config.yaml
n_layer: 14
d_model: 160
n_head: 5
n_kv_head: 1
head_dim: 32
d_mlp: 192
vocab_size: 1024
activation: "swiglu"
norm: "layernorm"
norm_place: "pre"
norm_eps: 1e-06
positions: "rope"
rope_base: 1000000.0
rope_fraction: 1.0
qk_norm: true
attn_scale: 0.177
bias: "none"
tie_embeddings: false
parallel_block: false
init: "normal"
init_std_qkv: 0.0397
init_std_o: 0.0075
init_std_up: 0.0397
init_std_down: 0.00685
init_out_by_depth: true
optimizer: "muon_variant"
lr: 0.0106
lr_mult_o: 4.0
beta1: 0.95
lr_head: 0.00504
grad_clip: 0.5
warmup_steps: 0
schedule: "wsd"
decay_fraction: 0.877
decay_shape: "pow"
final_lr_fraction: 0.0
batch_tokens: [16384, 32768, 49152]
seq_len: 1024
doc_mask: true
train_tokens: 108100000
steps: 3584
dataset: "wikipedia_en"
MLP neurons of a small language model. Each row is named by its layer, matrix (gate and up: input weights) and neuron, and shows model dimensions 16-143. Each number is 500 + 40 x the weight over its row's rms, rounded and kept within 0 to 999. Numbers have three digits each. A neuron's up and down rows have the sign that makes its largest values positive.
Before each neuron's rows, "fires after" lists the tokens most often just before its 100 highest values on Wikipedia text that the model never trained on.

fires after: "f", " per", "em", "ur", "st", "per"
L8.gate126:516504481470502529506516537491503492480511604441484469494562537635477491527454491509517557546452455524471461450479478395458537445514505487502490502570509516468468567507548495515472474453427515552525520481494489442528469448527441508523559568478564489530603457464550481496507495531456530514494501498546526573508442505586495422492495539520534518492442516517520495437523475561477520567520
L8.up126:524517445540450577544478498474484485548505563485535529529511483483472596527462523446532500513576468528476472484458435563518566493491509517482498516475442549505540525520439428474459491516494473481537406520448600530484463482467526519522507501545492554540448531473510479586498447566516520526495454484482565401458494456558509564457537474557465467450551553545520462488483524540510475509509

fires after: " B", " L", " S", "S", "c", " H"
L7.gate146:488507489493501475483417530535535493495519536493512459506515471455483459514545494499479558511491484545467554533535471543512506485468519587461498480496446525478509477506472526527452428570497581468536527480482509493535416565542528459531482506620456479573470473493483450459376488529522471507574507537474471534492508541590560498469495491476510467477489492550530539521441410535479534517567
L7.up146:458486448464472498482495484529482511497532489457584471476533458504549487539442477468524505462485525594532528464439513484532468483485540490436504513516523548476482512470496432446424565553526502538472513508437457435498461536511497477431506536425466487468457483528473497476499514512583467501493524502483516501483518538547430566447506499485521589512441481545580530526535540541512480505589

fires after: " ", " a", " E", " e", " se", " l"
L3.gate120:510524532428538569457499452515449501427460473544553531388490462448513416507484503479478545488494458520473511457480446519541496504437493520519535441512468526464467476503555497493619506563516501518444557504573602482520511542443438513475495400482549509484594529534472560502531520551529503507497524561527536516466518550527467534554496478519461526558461506421516485545583448530524453490543
L3.up120:506532461509520486503498514484449441541498469558455432498488483474566544450614592448494515537498518526494484502559512474430503559482482478543411542539499456530477497508564440494495464453478446444432538493529546562503378423485498490503465473482457524491464459509489456485510539577524452479513490477516547455513502552499532539464478593602438512521476519516495584509492540492516468466570

fires after: " l", " sh", " e", "e", " n", "ar"
L8.gate15:467487475477477505505466527503404525535556457500443494427473442419509476437472510448544525576540493547569448477448489511580569556500484377501551530513460471511524477495533487504521543492534531498470487539559471456498467446486468481500439477471541468587556450486445493537449491518541470539565548491503546545442490477491490539576599499421520522555508551529544477482517509485469502476475
L8.up15:458519484514524541546467537489439490491433413488450504517481434457513444434440451517499591487479492465432517512559515449454560460522509417518524577514488485525479589491499470460524537511516504515484609498551482590554483510575498485522445502482589461455428491543506479525446505537494508471536485590479484489493503468551497420519518470469503494483494478576558509470501504494493542463581

fires after: " re", " to", " cons", "-", " f", " r"
L7.gate113:501495450433558520525452480446504478529538529468494558461505506531543450573466615455527519479477545585515472519511496502508558500482487486490510470518505445492448421495562524479470498546596495504548531493461417515531560436568501525528495464448445523496474493495504530540527510447511522471452507501536456543575484476437476500513464477501495496592541434515495538512416462504555452509424
L7.up113:511510477437518518478538488473491488516522554411561433474515513471419524463537489444523502434524529540490487425524508467493458415542518531554571463491498582541520484546543511440491500462503467447445474510456468529546457486542529521498477529486446562479439548504464492493571454412512512508487550527525542498589519496502529567507515471487524463424526504483528498507572468580533416486556

fires after: " m", " M", " L", "N", " S", " l"
L4.gate162:525474489554487522495543488504510502473514529401484457605463514482448540538460517486462538508521436443480476541521493542542499561517494532451490566484500459461505510552538548562510444463442553597549453509468489499491481494540546488515507479521487511527482478462484431491434514504542535501484427459533580518541465443574533481480451463491505528473495469491549472528465517522473464523495
L4.up162:524514546506488452562477536478455512514475556501545536516474490496528467509501465495484591518492481424523520454518559458534490494518548494463534425574485520510486417501533483569489493552543600493463478496502542520527433525531528569570503479488474528536495413472466473491439466424496528470438517481474476404499496486534501548404485585504543555514519528511490427499531484476553583470570

fires after: " S", "-", " st", " C", " t", " h"
L3.gate35:480452509484548480504451566468443415488492471543520519406451540441436547542480483510474482469514509490558509565506522511547536471466555404544454514511526474524571427551458527481537496539429548481521478541452497479415520541483490483499444475437520493479428530485516576534522507527464569469496488576483531491518490566476519506493521463524498475493489441505504480493436518492525506516535
L3.up35:507464431560485489467455505403469515462549484489479512442534507508507462496439478478496541505586510519566508525596501485521521454490470445488412502523478503511578500491531504494580491522494522476439475498518569525489533486446486511509517505472499521532528490525536562465567477484454514510484544606600460478455435524471484461429456541521528513467503450478492527463496598435571463496523

fires after: "s", " n", " res", " in", "es", " des"
L10.gate161:500445511450485496548400581537494550391495539527447519518490494488471500538515532448438566519448477537486475492499529555525514471462494499474427470497436578543452492482552480537586617473487494490543512535488525480528441462546493499487563466491502506549535520488506500433410524487518436540524506454500496432495545516570488486529508482586508513393538486495462455524475454493508458441529
L10.up161:489475519479557549486540480561528524566512450507451530535467486513497491580462503522479559552480536540442529436478508473515501499481444476521442497490521549487442504438519478592470515494471494475469462520483523489483445539478601481478585553449535467523476416541490471468505565483505507444514487456468433454526488537497481454605560541511433503518432454529436435530547441483536513477532

fires after: "ail", "ing", " k", " G", " b", " s"
L8.gate58:447519600546530528503506525517490432445547553571570491514446513531512488490580564530477439489458498428512494451457531521635569481486560477476485462478480449481504502555560488479567505487549514513522551542462476491461470458512513488457541466495530576566481500508504518558476406432434585503523531498547495482507510493523501576437484489459505454441486450467457462434511453599508540443453
L8.up58:464551512497526532452511492435524506484537521555582495512502481484553522485523536450498479473484506430554442477479459601559515504451517448520431535547491422508631493502500467486444493477473470479491495503483511543449448519493567490511461424471551552556508517568517498535456489528502562500468492555468516503485458478576454544417471511490520450427500451480476523500532525568493507397526

fires after: " in", " d", " ", "em", " des", "v"
L10.gate179:538542488489457479467456555515499514491503452442473466510483550469451530593525558487462468495508470532492491511485492543489471556475477495534437617459502524512539511501465510570543467423467508554521479521614478511436549428502507463510524485497492530494516468456483458525503493497463389482443478462440497513445551449566501502626536520588474533500453526487521491547476495522529481494468
L10.up179:460541549392569512417464474530495527500468473514492459564449476533549503515503508530492520496466495450496511496523508479468514507495549469520497480518544537474511471493463574470512429522530513507517563547484489523436530465567467517459501537456483519494527429529455531508483499429540482479553545514539488464464537486576526539533509513468441426531501483506461526468482419546519443481499

fires after: "et", " S", "ort", "en", "S", "ra"
L3.gate171:472484462509540439509397547472507508453483493502384514424457494477489510489455514509462481501492489518538569498448543572571500493497514540453557518498467478451542505601516476562515513557446514477489485506498577432531539493447518425511552514457479488495479509495472482423551481461485547520543522526474534553519475521480528484467445500417530557524526456499494491455434466507554480539600
L3.up171:459415454480485524484439502417515509430520501604450553514528478527468530527519556431488504435559466531508512553526565527510518500473537507480535562446554540537508539525526491521523460512470511523495558518475484461521538505410577537489524563550540486525446499470456502497542558421513497460535493488470517496484481510467492516466465579394505457407524472512538500501491507477548445472586

fires after: " St", " T", " g", " t", "om", " st"
L7.gate98:494539467558458485507568559403470512427506452562437506481513526561532493563495473481530473505613483532425521591506456449498520498490471499511507530494465529484507485460452547499517476526470563489543528577467555556447497468523518521504420512475550469472494405522448498502555480544446473408535524460499511511477535420480492508475502504584527453469550469462412514485502512568520426534466
L7.up98:444506457467473482484475509526472495449548435527494482509527451484496494492454524468456508524561530594590517476525529476469483503449463541472471430506493539535494498484507508549530502534428506465489499601511521468505517570533489523513533510446468478388483517492455482524480539539457486381450441550526491466584559417498490554473493495568517616502526560453478537452475621529502528438493

fires after: "um", " ", " se", "os", "ad", "on"
L5.gate93:512469453453494497417562503449511478506560535511417539497469533558437500489457469525457487552493505449478506457497554503478544500496507577520512553496490534535468450436499471484492450527523509527514489484571520447453440518492540564484530468464539487448497521508393460432514566449578494546552522542431475469531436502499522515524439475464480542503541520419530531577543516496460441530463
L5.up93:541412422517488513449540503500494511531579508470454466395455506505484539500530586450506493502496553500486526520572493535461581521525549483516475431551482499463456455472519478569500511589510489464446493551493452553588515457477465549505474431468459511438475482493479506422541518508466533564487588423541518426446478536481506569534482474487469509443454456481513516497540476443531464447498

fires after: " M", " m", " le", " Mar", " I", "ite"
L5.gate61:458476538574467473498489502428476533495462497479594514479462623501527458531477477532527492483467458512456526546395511510518490525535449416475516464520486503509553421465518550553562476458487559431503562480481506439464508496527520485533536512479420490572538538497498481476492567543449556582457508468527433522513452540487516495444506472391517505572469547501572499512508538461477478555527
L5.up61:508534542478580433420468460568576486457503483483542540499462560507608511505482438498527429508522543480479536429439504589515527437575507430529501408499510444481461521483565459543557460489473536507429496576569528498517479470545514480541495512513447466512471494491502491460457469527531446537486483482503408499488486489469458528554513412516561550527499550505463543516529506494538449494486

fires after: " to", "v", " cont", " re", " ev"
L10.gate104:455561492514577488601500496490435515476433521533554464553461556492491482519468502513425516534561525476508460553457565479508499487513528490545549442458500464509519491497498500439506517440518522484460487609421408461556567501554491521496479487445468497460545518523483473559554547534520531511515531533556433462500502490505488507519546518549544498499422529521415444486500466428534525439479
L10.up104:464433533530541468552457424501490456510490524434427440484470484514505459455514526481477465540489446492508555530476495467490544503579504475552516453447480531475476513488495537449506535474473512499428425520442593540436437448621550498559511489548514589493507500406575511494545534506535542531488527520536528543554407527433450521449479497533484484548489480556469457440513487516526472466514

fires after: " per", "om", "it", "er", " B", "f"
L10.gate100:458450578499498531517473498504497484537506549526574450553459517543523497590533506498525504509466534499455422528495517474469539489460523486481511467554548539494537477466455530545477540529416497504506457462475428463484538521521511437441588471566511532516564498497527576553560416522528547485497476515515499466465410463542547538472567472538474507417446527561484482412500514474541532481450
L10.up100:466487441451482561464538533566496459507484548506501483500581541476513512513557424537468483513492453457473568539490579457535535587418500515448491481510494533417524451464418451529492512468482456456529508553530516491530420563554500474497473543463456537580508453471480489516453510504497459463512423470487462554512547517478514541530524451544493553526558558537524483540468475473454410528514

fires after: "et", "t", " M", " T", " m"
L5.gate184:494503499500519449522491493474478523431458511485522498613490446520483519449491491494506461547564507482418516557441461530486508474522471408489532524462467579496540454494446561520464521480523502438511503506561524436540511485543476538505465423428463498516435452554482457517478433523463473567463537451446439474571515513485520555518425478489536508475515522502459543514543541458565514499608
L5.up184:484499446471491496530518497568494544466527481483489543541486483521466554473531443481496397476502511484453531545480529546494561534511524510494442502446504465472516509537460475423429422576546562482498528488486406563464452552501528536538451472467472454575435477464467522507494532505495488531533441426460465529565491543449517572463508459400511504527518561586466548555490471460521557443499

fires after: "t", "r", " r", " l", " Pl", " cons"
L7.gate52:504467480451485523500488494544563464490571528494441512461465485576528449473505481566505465503529457519522508486500523474623589486526495509490581480438465520461537469514472487527520492534494509568582467492530569474500540477486484460511509501469506492498530483469577427460480544534407487510584499550469532519572452557517439489503564424505525555483583502490423477474571477488509422488475
L7.up52:466504485491568461528485476480434444560507549408457481522497514506493511563508514502533491549518487514495456536541445493542593534488554476464532488456405500530497431605569508537523509541552444510579444459416469454457484507477537470536515525538487483451481552472484524535425503470412484424563567510457498466544503494492453535554480495542526550508515590489482558509499500521507571459510

fires after: " R", " M", " e", " l", " re", " n"
L8.gate179:493544529515533457460416423469472499437510480524450494453520525518489494455430400494495483508469569475424523493537505531521497537479493524577559486502437491456433559495559491495562542560491549448480563557488499448582542485499564515427500435527430539494467482535511460447439545523468523432517428507485503520554484541542444500566482519502511561497478467511544410525540476510509529505465
L8.up179:470486441504466542492503415523449527515501442522445498485502520511487551539604466482519475501419477551585488532516458538494545500456521534478520556526417535553467467498507498496581516473570483510491489489517415529542523455518502524492526447512473503462503495492402548550491533530566515453482529502499486486559492536517564395489467582477509458500441553423504452474453422480518494515416

fires after: "ar", "il", " l", " be", "t", " w"
L9.gate44:495459517521534611539494559504543476497503526553481583534504509494468521482467526491443495438485479550438497523528447424490562569564542485544508495422496522576549490468499553472503521484548468482508439568467567538523547492551522489468387495515513520484511424532503469537474418492463525559517528524571475514492451517458535523459506461526484511428430498497486534413526455421500421485510
L9.up44:482597472468462478466491501546474479487498486443564570529542465440515521440535528502521502543524528467471538562453496512554573559500577432487437544450561541551580474554531487517523480502503498501492468478483495413475498531405530537496470505467501490558434518473488477437445489538546494465471559410501478516471477488558456520487506469469496444482474552531501447467541540574483509480519

fires after: " S", " s", "em", "s", "S", "orth"
L5.gate161:476542477444541427507444507450403481463528404484578452487511510530492494513486478573468599540546515536491477464563547490521515569528550446468522521516458478497418516455499474450517500510533509503512524455435438466540436539472567525541559480445505459532572520517534500570461554514585466544523552547548479486498512427540444463489471480454455499488536453520478466499506528497507507542559
L5.up161:462467432471529474513393493536464477526448468448519584539503517496494477495452510509482442484464561550495508480526535540451597571495577520554545462486519478529473497450478454438513529466547457598511432496453451498476514482494566427511533552429470498467497468559452494468450474556520538517491489540481498551474516437511501478469447491488554533560569499522451527558454437476536482493540